Weights of a small transformer language model.
Size: width 256, vocabulary 1476, 10.4M parameters.
MLP neurons of a small language model. Each row is named by its layer, matrix (down: output weights) and neuron, and shows model dimensions 16-111. Each number is 128 + 32 x the weight over its row's rms, rounded and kept within 0 to 255. Numbers have three digits each. A neuron's up and down rows have the sign that makes its largest values positive.
After each neuron's rows, "fires before" lists the tokens most often just after its 100 highest values on Wikipedia text that the model never trained on. A number after a token or word is its count.

L6.down693:118099099132103121102064144111061091114166134134093118077147148102123137114103136130114134153060142128124135148205114092122108130137147118130206194101127154139099134141125163087147081077162102132110070085189149118108111113120095143156083150145102122088145120116127123192144118137109160132
fires before: "\n" 41, "ant" 8, "ol" 6, "c" 4

L8.down503:179183159153167118131096155098113141080192136146126114051139079129111112153103138123128128130109034094088105092138144116109134106044129097196146098142139150126167152147135149127145158139124091171094106160126193088104132126112107133143145084112094124072155093106102130087147103116094143107
fires before: ":" 13, "–" 12, "ed" 9, " of" 8, ")" 8, " |" 8

L6.down540:121151154138162158116169119175180146167092135102167201143102161160146147151126103130099096086143146136178064151089079113163088183109106114065136107188107157138145106112090130127195111128145145109119072137058156085138142099091136084088145092132052112148114105167123125081100099074120095128
fires before: "ased" 18, "ase" 9, "ar" 7, "as" 6, "ted" 6, "a" 5

L2.down8:145030165123098102144102107157135132151088117072050147105143116135146116149127161144123147165124136089138159194170217153131101149114139123153122193143094099129164199118132132187134082168129121124149048163121121194146145152158126094095156116167116107159104156150140143127173106142126034147
fires before: "\n" 54, "The" 4, "N" 4, "I" 4

L10.down327:127109174098114123098127106142125114153140095102062104074109146147127113118160095090131171103135152085113094102141128125100196118117117149132202138115100152104130127139209132087105101170142149226160189133129153096147122144119174141097180091140120160089136120086133106109129112085160081147
fires before: "ity" 18, "or" 13, "ional" 10, "ion" 5, "ct" 5

L11.down413:112107185090160155134232088165127150122102142150102132140097180070123114103092139156088105135093113185128118104130155087104164215124186083150132123087071077144104167152152098128106151135145108092055106129141173147124191114096100109140155109146212078135155106161131134177153138064102151150
fires before: "ed" 25, "ing" 7, "rat" 6, "ular" 5, "er" 5, "ative" 4

L2.down419:134131149119205131153150079108145093128154112066209136110178130153177093091133152142108068122075191151137157124114128100139133107134156089111151066103105154124081080107102103134114150106089125126148082142142163155120219136117176162128095153086096148109125157142162124076142108160159121099
fires before: "200" 16, "19" 12, "20" 10, "198" 8, "199" 8, "un" 5

L5.down360:127145204134201139123090173163170152120123133087135091107154138144098100137158148123113173106153137148177065164158091158141078153091078157100077157116116126167108149139166128086161104128123083142180126084128142126111058124127061136159154129122094098118092168098103094138120145073101122193
fires before: "ing" 13, "le" 13, "al" 10, "ed" 7, "ied" 6, "y" 6

L2.down55:133064139175110161080147131108124140092130148112144094122084125120133129122082120105162139137108060161158153119054128150114214144132132110085200151102159123118163211117144110107124145118132093147135157066077158123152120181136169158104100146115183130179163174126092130194130121122101175101
fires before: " |" 32, "|" 16, "ound" 4

L8.down160:125126123121156090137119185161064153101152162156150147148140080096112136159105142119111178139111090173145094185153077048122110051151125108096184121175113192140123141134224121076133141179138115167166127130150140087170134152124130148064141131177133163121124115165086030135099189158159112080
fires before: "im" 15, "a" 11, "id" 11, "ose" 7, "i" 6, "il" 6

L10.down610:169131108133086103118152073067099125052129142110120169089069120142133105130129085155130100142032125093190159205103131105136140073136048083132158068150123112115137121081127085138177062154130149138180140109141091144167134093168136127185137089109148130158137156088172105162125151156137168104
fires before: "ited" 19, "on" 14, "ary" 8, "p" 7, "ission" 4

L8.down186:053140121161127083100110128189166134146100142114096070114144140109114113121131109128107110161144064149111139097176123117146155087166105123128107173127094166105154158136152161124111140123211116074127127147167213158106194119156068113112150158111125087143124108136079126130096065123101138070
fires before: "ord" 14, "b" 10, "f" 9, "orn" 8, "land" 5, "ine" 4

L2.down590:074118127097164180126150141148072092129122094173120178174139166103130097113084138138111144078134183172087122142152137115120175118144092121110015111154119153144115068168109143089091073139104140142098148167140159147174147088155187125126143156109179206093096107112077112104128097157122099067
fires before: "," 16, "ical" 10, "ive" 9, "iv" 9, "ic" 6

L11.down507:156114139164103091126120099202119103149138174078121149100096164182134137126119185144184146118074056127078177147089118109144119083139152099187159086131140160178138159076126146155126174108114231118137151110087182107169190130111105153111113145131115121096110190176104112095125079089113229126
fires before: " |" 24, "i" 13, "," 9, " (" 9, "a" 6, ";" 4

L11.down324:144103104102158068116133122213133134123127158109121059110116118198183163154077127086154108109148157124141099173131097110134150082151120149184114188060140170075165059130127150125170121190102194104151184139085130158101138188123141159107171136121085075126131112101101145141166170138157094155
fires before: "," 23, "al" 10, "l" 7, "ank" 5, "ents" 4, "i" 4

L9.down328:133150148122142060135145137063120064171121202153058133101134169141172114153129139172101111136123054114134148155172116085105148065187071133139155127157112183133162123121116132158092125176133180181081118179160092171188164079115103173161108074108126100120072188101159162136146129141085178149
fires before: "p" 17, "pt" 16, "ed" 7, "c" 7, "y" 6

L11.down225:144143143096088121153105095140173172152142159120133157088103102185086177144167023138091107163157170147158163126173119132089092144126112142138153121190107129066107078163137170136120132167096109096140155129091193113053161159083177150118119107219102145167088078090105121145177118096114172131
fires before: "ed" 38, "en" 8, "s" 7, "ing" 7, "ft" 4

L8.down490:179141121121169141054109129143093157143166125125113146149104154133087131185136147141112106157116105195114106098119113123176180084138102113098156161131157115166123118097050154157159139102141100121140162111140138138114155112101060104109190152160135140137093123140135119102145127108121139141
fires before: "ed" 19, "pt" 17, "v" 6, "es" 5, "te" 4

L10.down270:053109165140142105103161177163129063090129131167091104164133143143118107116163078148150106155117169132146141179162109129136027141122127205149146155183131148139091094210124193074126124102142172126103125100103189142124163106084078138052107117048153103120114145138060161087136129126106180108
fires before: "\n" 18, " in" 12, ")" 6, " =" 5, " is" 5, "b" 4

L6.down115:109085147139188139104123161068149113155184094116190109083142147085113092141117163110161153161142121130080152133189175107161102125086122149192142173116180121132122112149152142078136140176162125096106122105129184161079166161069158171113159047153142106171067108150151166153070136164184122187
fires before: " |" 67, "\n" 4, " (" 4

L10.down504:182103132106093181141098133118142115079157190130119117128127122093158165070105138124118154220131146140153110081144111153161081197164150091117206131121094157140129117159096165116111125093122170071114123115097121129108170106104088132131125087110144114160133153086132123191214145146108125155
fires before: "ed" 20, "ized" 9, "ity" 9, "ing" 9, "it" 6

L10.down683:164141136127127160089117061120095131110097192165200130107187108085113120154090154065115191170137156145133090123112123124123138142109123183152186162134180137135142156125073187164062106122170125144167128135156152116167164127126163092080143129118090117126098116146163110083130125097108142097
fires before: "pt" 22, "p" 7, "al" 6, "an" 6, "gr" 6, "id" 4

L5.down402:059144124147145075117115119114113138152151105133132118082137153106132124105061098106151113142108040125151157101156185142089114084152061055211069146169144126091084130174116156176103182110166130123140099140084149136099124101086096152174179139098096119088074167151099127135181172050190099142
fires before: "\n" 38, "," 9, "D" 6, "M" 5, "The" 4, "E" 4

L11.down552:109145094128081133129107134158132158065162097121140206106134119163107112161109103139182134055109222154196110158158117167127123122102110141084118147079168171121171112116121088180087107072100140124138193102166116122166140122090125146092196145076075140150166140155109095128144118132093116216
fires before: "," 57, "a" 5, "ung" 4

L9.down315:110142097099187104125122145114125132122176146114118079107173123149116119080174133176138114129163076094140152114124191145131068122171112153136136216092151095114111183122128083134112129112118169152141081152079126118145129112125116131094108155090149118124107108086153068180198139006073175128
fires before: "\n" 86, "-" 4

L9.down118:150088143169125124150100180121187145133134165108146115166115151139093111224115116110094121167141149110145146073098106160131145129069123093092138058134072106158102087164138128196151144136153153093204157096133132128099156141206151133144109148107154130158129125150169158104132123103148115066
fires before: "ased" 15, "uk" 12, "ase" 10, "ation" 7, "ated" 5, "ig" 5

L11.down50:153100100105124170079092196115094096150072160111165191082088156145128116129152139107123079112080171110186142111116095105127157162144127111060096117119132109204122155166138121100049151132070132131119132136136140098183209161198130093155075176141134079161131116113114135082152158116160124131
fires before: "ia" 54, "ian" 15, "an" 8

L11.down694:087155039110125131096164143077149125108134159115123050112142153141133145081193127087153162113174133136157115152143072150137131105106137133113131160120139099195151130133163099113166138114110143106174116135115085069109083110143147141140153107086120107184144118119175090143141142108110091150
fires before: "pt" 22, "ed" 8, "c" 8, "in" 5, "u" 4, "ated" 4

L11.down25:174128128142090174135191149124140103133084078146136182181107128094083093141109175116127132098135117133151150116109085085147105105128146109163171127090098129114103155089139116152081136186107114154167173158214153131072114138158137140158135166188084133155110118065139135156165135164120096163
fires before: "ine" 21, "ina" 15, "in" 8, "ines" 6, "ct" 5

L2.down150:117146113121133123138132131143112126128107116149209138113142157093133106130120140140137123088118000140156121130127130133132127134120113130130255097115122131167125107105108108127142145112120135136143129090112131180113117122135137139110107134125117132122135135103124123118147153146136101137
fires before: "le" 23, "l" 11, "f" 7, "hen" 5, "b" 4, "v" 4

L11.down466:119185151130120133173197129110135074135070145121134078125148139096146187142086180131138167084151094148138140078113103130164191193089105108129044117197089066116185186148144099167136127118120101188142129183130050114155129132165134131061125160131131122126092119134095157144157094121099132166
fires before: "." 32, "a" 17, "ov" 4, "t" 4, "d" 4

L10.down137:148059120054132121131096174154111184106170168078136117164134154137099123153133138053115149129146144147144136201179073142137166103131110126113090123112135118183136087185082102101140118151155151169141155185117114135116095144130101166110121131102190125191155154144156111090123098167141189141
fires before: " |" 25, "," 13, "ian" 10, " " 6

L2.down562:112150113180133135122130137101129109141188166134199143116055138177118155122134082123087095130121110095098107108141131175109113112134111122103115044143107132099135070198140119116072110137120129137126087197107174069127114102177100125124095123067126156176130119215120052096157175040135131154
fires before: "," 39, "." 24, " the" 6, " and" 6, " to" 4

L2.down338:110076153093148083206172131095110142142098140117119160102098145173114073167112093166163133088108194096138153072181115183172135150175142061140079076144161070150079091174097154133123068141129112144085106116138136076147111147132111117149128113108093143149140143061152150109164137088108174093
fires before: " |" 40, "\n" 21, "-" 12, ":" 4, ")" 4

L9.down351:145140081139191142122116186175130110133120136184118122134180122095087129075059154072155111113177123117192159096144165095148122103176046087104158150112148196115148150125099099086169211143204147094122102078132151116177079150161102181161150147096129157104116185103109118147193162169135092122
fires before: "ed" 17, "ing" 11, " of" 8, "ers" 7, "er" 6, "es" 6

L8.down640:095124108141136167104096075155140143144068139107134149082146051117123141109124105101130117130126136148131114143107188127124077074100119128156237098172121100181048130102135153195157127147125132096168130176139078195099103196104161110110083182096123134100109125082165099147100035144127070081
fires before: "ond" 15, "ret" 14, "ed" 8, " a" 6, "on" 6, " an" 5

L10.down427:148106133129115089114146118109140044139145113135109132158154117157215139092129053097133122128148122132098188109117140149040038120175080133122124153140092114137128087132165148135107094119152129125070107196146112126118124151101135101159069206133073155099130125123151140096106175126127137123
fires before: "\n" 36, " The" 23, " It" 20

L2.down586:102123129147101149142151164152150128157087091123147087173131110132093127157131075174142118109123149214143100107144076147122116149162152119069175131141108098123155117128119103181155171125151148149165186143156162112110131127117085063096112119121134104176086144111159108110139144148134132133
fires before: "ical" 18, "ic" 16, "ian" 8, "t" 7, " of" 6

L5.down629:134204117123128122109113148124154164112115091170180100111111150131112138087140166118164084125093037143134129145126158113169137164152147129099255112162089141171113102141153109152156205129115150120120140154162127099154090091145123157121139094129155118108130166115165146099176123118103111113
fires before: "ag" 29, "o" 9, "u" 5, "ict" 5, "ow" 4

L10.down342:170135111126129164147133178129125093184102153174163170154173111128163106153107081145154174127135108119120105135121122094182073121109155193135082052146133086157135108150137129105145171109122077120066124180112145086107159154157086133142131168117081165180110089227057154141176073145107133141
fires before: "y" 18, "ied" 18, "ation" 12, "ated" 4, "ative" 4, "ant" 4

L11.down603:121124125196121197183127160114153127087128171115158155115096096104123148165164092147167122129095127152121114151142174151141123091126084108127115118158125116127052157089139105116174014128196057149125138150072136147187140157104069086124091141149205133164190148139082152122142131179144137132
fires before: "y" 32, "i" 12, "ied" 7, "ir" 6, "ic" 6, "oy" 4

L10.down253:146151143165112111167170109146093091114160132105096136200108175105093178137117162179106168071150181179118175125164134094111139109144128109090065140155111161172171046094076117105131131087142143047080179096135186194140153140121149110095143127111171102126151097126163140128135106156092105080
fires before: " that" 20, " to" 14, " the" 12, " he" 5, "ed" 4

L9.down532:127104112177147169141165060128075109141137149148104128121133124143118167107171146118116116101163131114124144166164138138105165113160098061096255112159108130076130134142152100115118146158130180150115105160098162116108159126130149105191142123102132110134168139170197144119118145149110110115
fires before: "6" 15, "8" 10, "3" 10, "4" 10, "9" 8, "7" 8

L9.down388:203151135167093124159120155100089115124167128129146116090152150150181168137139170122146187126138128116150133111100121118141067143136154084110077093129188061092145124090117164126141115130126064093133134163117143160056100155129117125174105086116133161152088147138131171137110107100153139181
fires before: " the" 24, " to" 12, "s" 7, " with" 5, "an" 5, "ation" 4

L5.down467:119108106120116138122106095120152100135117099085166167137084117110097104136097139179134082066153011125134136114174133136205148138128080164089254119181101162137168056119116092096151156085127130098102136110132113149095153134106122113135107148121122092149160121139160148154104132106129154162
fires before: "un" 34, "ission" 12, "it" 12, "on" 11, "and" 9, "em" 4

L6.down0:111100132100147098098166139160132080176082108150092121105155161077139139082101138165066122156089147158128145179065174127100197086118142155129175149175146135071156145132128078180166080187080132089161205080083137141162138141153116164137083075153131138148164122130128094115108132131133125140
fires before: ":" 20, "ited" 19, "ate" 6, "o" 5, "it" 4

L9.down277:184133178142135133131125181136110191140108084165140149174162100200081107121136100100129150113097174092169085079147078096149094164159116118135107088159170116193124161164076117102113111090114225118130124207171035158167159121113103106091134098104188111114124139160064139125145067110161081100
fires before: "a" 17, "an" 12, "o" 7, "s" 7, "e" 5, "os" 4

L11.down337:123100173133104154151110169171139152115168135095033121076088113157135108074144125084121122195158162163121111175147107208110090171129061171150156148166176132166138105115118129108115169131089156146169158116156101153171112122107136112134158121056090068156093140160160156111104183107082079136
fires before: " |" 27, "," 12, "–" 11, "le" 7, "\n" 5

L2.down384:042162121115148162104114140145136089184115126146177109128100153127097137117166163092092119098142144155126175117156136180150099148101141091156240097130089095146162149119096110115142158128103080123134178131156121167141102171137154110178072088169067172143100033129111147166126167128151120142
fires before: "ch" 16, "m" 14, "r" 12, "ound" 10, "g" 9, "ts" 6

L10.down261:153180112088117103150156175134175144141144143180079135104148138140119192106148118103168081166202149091141101132110096120124106107096083176148214123125186165092135121141048143102140122150104145139101125134121143105143170072132152136084127110098064061170086135037083174113116109126164115146
fires before: "ed" 15, "ing" 12, "or" 11, "es" 8, "orn" 7, "ct" 6

L6.down453:152114143140126191037185113180102148104124094116101118160166153104128099175154120149154094130132193145080199127132123156097137122107127132139124103142147137087125136111174175186109122119140111151118118173087154114108120132102148136202134117138077122125106083136153158069124123127075074120
fires before: "ed" 15, "ing" 12, " of" 12, "ered" 6, "en" 5, "s" 5

L11.down216:141138143136137073143116102172138054094103156156153130159127169111144155114126132115152122081140096175154147113152146108096118141109202110103137121112059093153226130129130107143115117147128100072192188114096157118115130100131127160184078107146171119049105111138079137133184081159154063162
fires before: " to" 29, " the" 11, "ely" 6, " him" 5

L2.down302:086185124166119143103120127086115120157131095171108159141133137105141102153160104123130073105123145149107165146136143108119161131139139140035176142159128161129131134148101166167093164109115107153147135146130112125078165069123075128114137071164172108124113115136104098183119179136153099098
fires before: "2" 18, "4" 9, "1" 7, "3" 7, "5" 6, "8" 6

L11.down249:132170136114196125121198184163179119142125149113116070143148100115143195113068106108150185106163106120171118083126119069127103120147143134129198106130081170157157154119107165064132134105116140159101100157164132165097147096121194075112148105119117128109094134147166118145169155080150119085
fires before: "ed" 27, "es" 16, "e" 12, "ing" 6, "u" 6, "ual" 5

L11.down190:118123187073134235116090113149141120158154134108125098163077156056142114074138176129077144167173090112117141183122117168152092131141096099096099167140105139117160166131174131120089212145119059193153147172095129124145117181129118130125140119118146152160073175136130166139119183142115084188
fires before: "ic" 19, "ia" 9, "i" 8, "o" 8, "ed" 8

L10.down167:130123129122097137155116101061101153146116077129105101057143122114103157081149153123142102129136138156143122109162112164151108117108116120119142122094152080099140211110142119113151125201169175104112042072139101127078120176092155153175116145143119124069091148118098106081128184150066104065
fires before: "ing" 20, " the" 13, "s" 11, " a" 7

L2.down504:109086161107147118132100107111115136126161116113176125164171149122150134091140144188117119132145102173109151097158131155120178180132097091116223116153141159146125077098151145086143120160129102151102101117132159095101143181150081140077154102131124165130107110058118148129104163130118165073
fires before: "\n" 43, "19" 4, " to" 4, "ou" 4

L10.down413:133163123148162125051121165142187123111088138131071154095110117145143119110129127115171115099137099118126080185133131140099144184177132123077150119058151136119141162137110135097161123113129086094121170109122137112133184190172153191062118146150131173135096125114139116151145132148142075146
fires before: "ed" 13, "es" 9, "ing" 9, "e" 8, "i" 7, "al" 4

L11.down9:118137136087153087093178133116141173100109103113156089138151162149125124153141128148152113193170149180130060102149109055143133132139144085189157145168083067196125147124161110106122174090146070105125081180137128143080125159134119117162142132166133138151119134130149128111120081173098135160
fires before: "ing" 17, "ed" 9, "or" 7, "s" 7, "a" 5, "able" 5

L2.down563:141158122127145159166178042094141147159143147105142167159139119127075138110143060144139121084093093071134068127117134187161164154128147099147123115143159093138160176144125184157193125151123127103183106117128132107123077128130140103134147120188115162108113115150118140110186153134111107142
fires before: " |" 23, ";" 18, "–" 4, "a" 4, "c" 4

L9.down195:141165069107104118063119159150164157172104133159079117153125157155139133168102120121124107147166098162135135144109145125086162148133154136164200074138155110152124146109119115177161124134134108094131157124149084091144155155120106144109070138110107163126162072089107096133180158171110141111
fires before: "ican" 14, ":" 12, "ing" 10, "es" 8, "ed" 7, " |" 4

L10.down228:120087138085117156122151190126114108127186058130121122113134125121183200094136129082134095154102144121104111131062114120124144115102183151115111142098177121084111115100117147125133124111160099133117131159092109089126129034155110174101091109151151124093075146139148172139063114124147114144
fires before: " of" 33, "." 12, " and" 5

L9.down165:111160119153156127184149188112130146176161169117130141120127118115109126043185146113135147074064138087156120082139144111109102140092142153172142179140126172097201160127062140165186130096065111090165139190129135105117162140136117147153155148159148133124085094123159113095197078057126150171
fires before: "let" 20, " the" 17, "an" 7, "l" 5, " in" 4, "hen" 4

L5.down27:125112137129139072223085114105099069183168101109085110082149134150160157152109164181150151199127094093130144166146123136108161097142159108177150116162093172097136105155108157145140114112090149075140121089187062090096178159133144111113146142121225120102138139128100149141061088146090125120
fires before: "p" 18, "pl" 13, "ess" 11, "ch" 6, "per" 5, "c" 5

L5.down11:164114102086126153130100123135044138130143113130175138132107097145131196143114109109143111124141071136167131152127158135133113114098059109132185142091113122136167062175147138159110160116203134166139156103147189166121117148155199168141148133219113108081197106079122173142133124114128091144
fires before: "le" 30, "f" 10, "in" 7, "v" 6, "al" 6, "id" 4

L11.down5:164066063188117141150172169171088146119108116159099135094118112165129135177184141143109093158179040116158145145072125140185111106148189096094133123150105122216160122163151109131130138133160096110110152135096173139153137169072116121163121167151134135089102125097099156064117113150149114177
fires before: "ated" 17, "ate" 12, "ations" 8, "ation" 7, "ating" 5, "ing" 4

L11.down503:102146212167092078118147130083150130146117113092175163090088194183099142122108175191157133110068165135059109110094130114134114105030111129176183085085176102080102119134139099107178064102194149094097192142079103102153118137193109107101119155118088187124120103124102158166140075149095156211
fires before: "ia" 19, "ian" 14, " the" 10, "y" 7, "ation" 7, "ations" 5

L5.down545:086116143112130126111089090140173122137166156142146134138060105149156146170087188156105154088166130123083136161156170143104141111136120144096133097112095119144138166066152090149095075169102131129076090062118113154089103194141135120133131129117137140122157127157139205108093144124171137197
fires before: "ic" 21, "t" 15, "n" 10, "s" 5, "se" 5, "y" 4

L2.down499:181154145156161122115077192133137118149140187089110162105105135156088074125153104108101154123141036168161136049165093127205155075153136103168170087098074180099117154137135094105179135147162136171129128133096120175152137116171072131145075101134130133136147105106141140119117139167085179132
fires before: "\n" 33, ":" 11, " C" 4, " st" 4

L2.down495:152166161126138092158103152101076098089117124153117123137116108101082104115137170131125091105124025111098129163160154134132161086119135138168132136137151101137100070134148141146111121151107112047172072091140118184103105117114139118157152070064157152104122117081100161136081137097179161066
fires before: "\n" 35, "D" 5, "M" 5, " in" 5, "The" 4, "-" 4

L2.down582:084107126150158128090133131108173115147143117133255093113136129131134118112151156070128115109185131113110138108153116114135101134119126066186242138128138116141101134123102136117134182109127172125129147116106120117133127163117191152177111146128087151158115057095087133121149113132127118118
fires before: "ch" 17, "r" 15, "m" 13, "ound" 11, "g" 9, "ts" 8

L2.down222:144082133157136115150116123124087123153174175093178099132119081170141113129126127169191123165162171133161132172155072140148134077103101115097126103141127106133129128142151144080144112071084138136105150124183104122136176173144128198129128159119076121128088055206091091052144094073120150155
fires before: "\n" 43, " to" 5, ")" 5, "," 5

L10.down686:122120142159110127183087105129068079097188100072091051125112088090147146138114134121153127073105166074167072064090154074084126138169134126195083143156109144082130092127169109158139110158119113118066164149120137127157127184118095093169095177186106092128092132127117139116101120140134166138
fires before: "," 66, " the" 7, " he" 4

L11.down686:158156149067109146088141113143081095105107128120131126072116093123156131095085135117170163144140153119113130147168173127087113145193132149157135076103054139190168117148109133139104142164082063145154134125140152107176141133098173202182150116095110163114104093085163107106105141125051124136
fires before: "e" 20, "ed" 17, "es" 8, " be" 7, " to" 4, " not" 4

L10.down16:089151098033102126076163113128169135121131083104104103134169100134163155118176088126193125093164110215205140178151149095169140122137097115137159184176098131139093127093161087103121160129120203133149149049176179110106182107178145133124128061136158152104136141135091137118102049108124109103
fires before: "lish" 15, "ine" 11, "ot" 9, "ag" 8, "land" 8, "0" 5

L11.down626:142131132140102109153116178106075137115067071154112144120112134140154147137157140109164131151187142245134144128124116139143123112113080148136132128083072124165132114089126120186150124077129106146199090144136074135096139160090132126145133130123149132160197133122150124150127114188094135148
fires before: "ed" 33, "s" 12, "ized" 6, "ing" 5

L10.down592:129114167173065147082089133150099060096096076125112145146193146108152132169106064177125117103123155051126162107155166111194072162141067103163200104134126104125133162150125137099092117133134152142076079161148077128108079090124146111149076117140084117078117129120140139142142126097143138153
fires before: " |" 31, ":" 8, ")" 6, " of" 4, "|" 4, "out" 4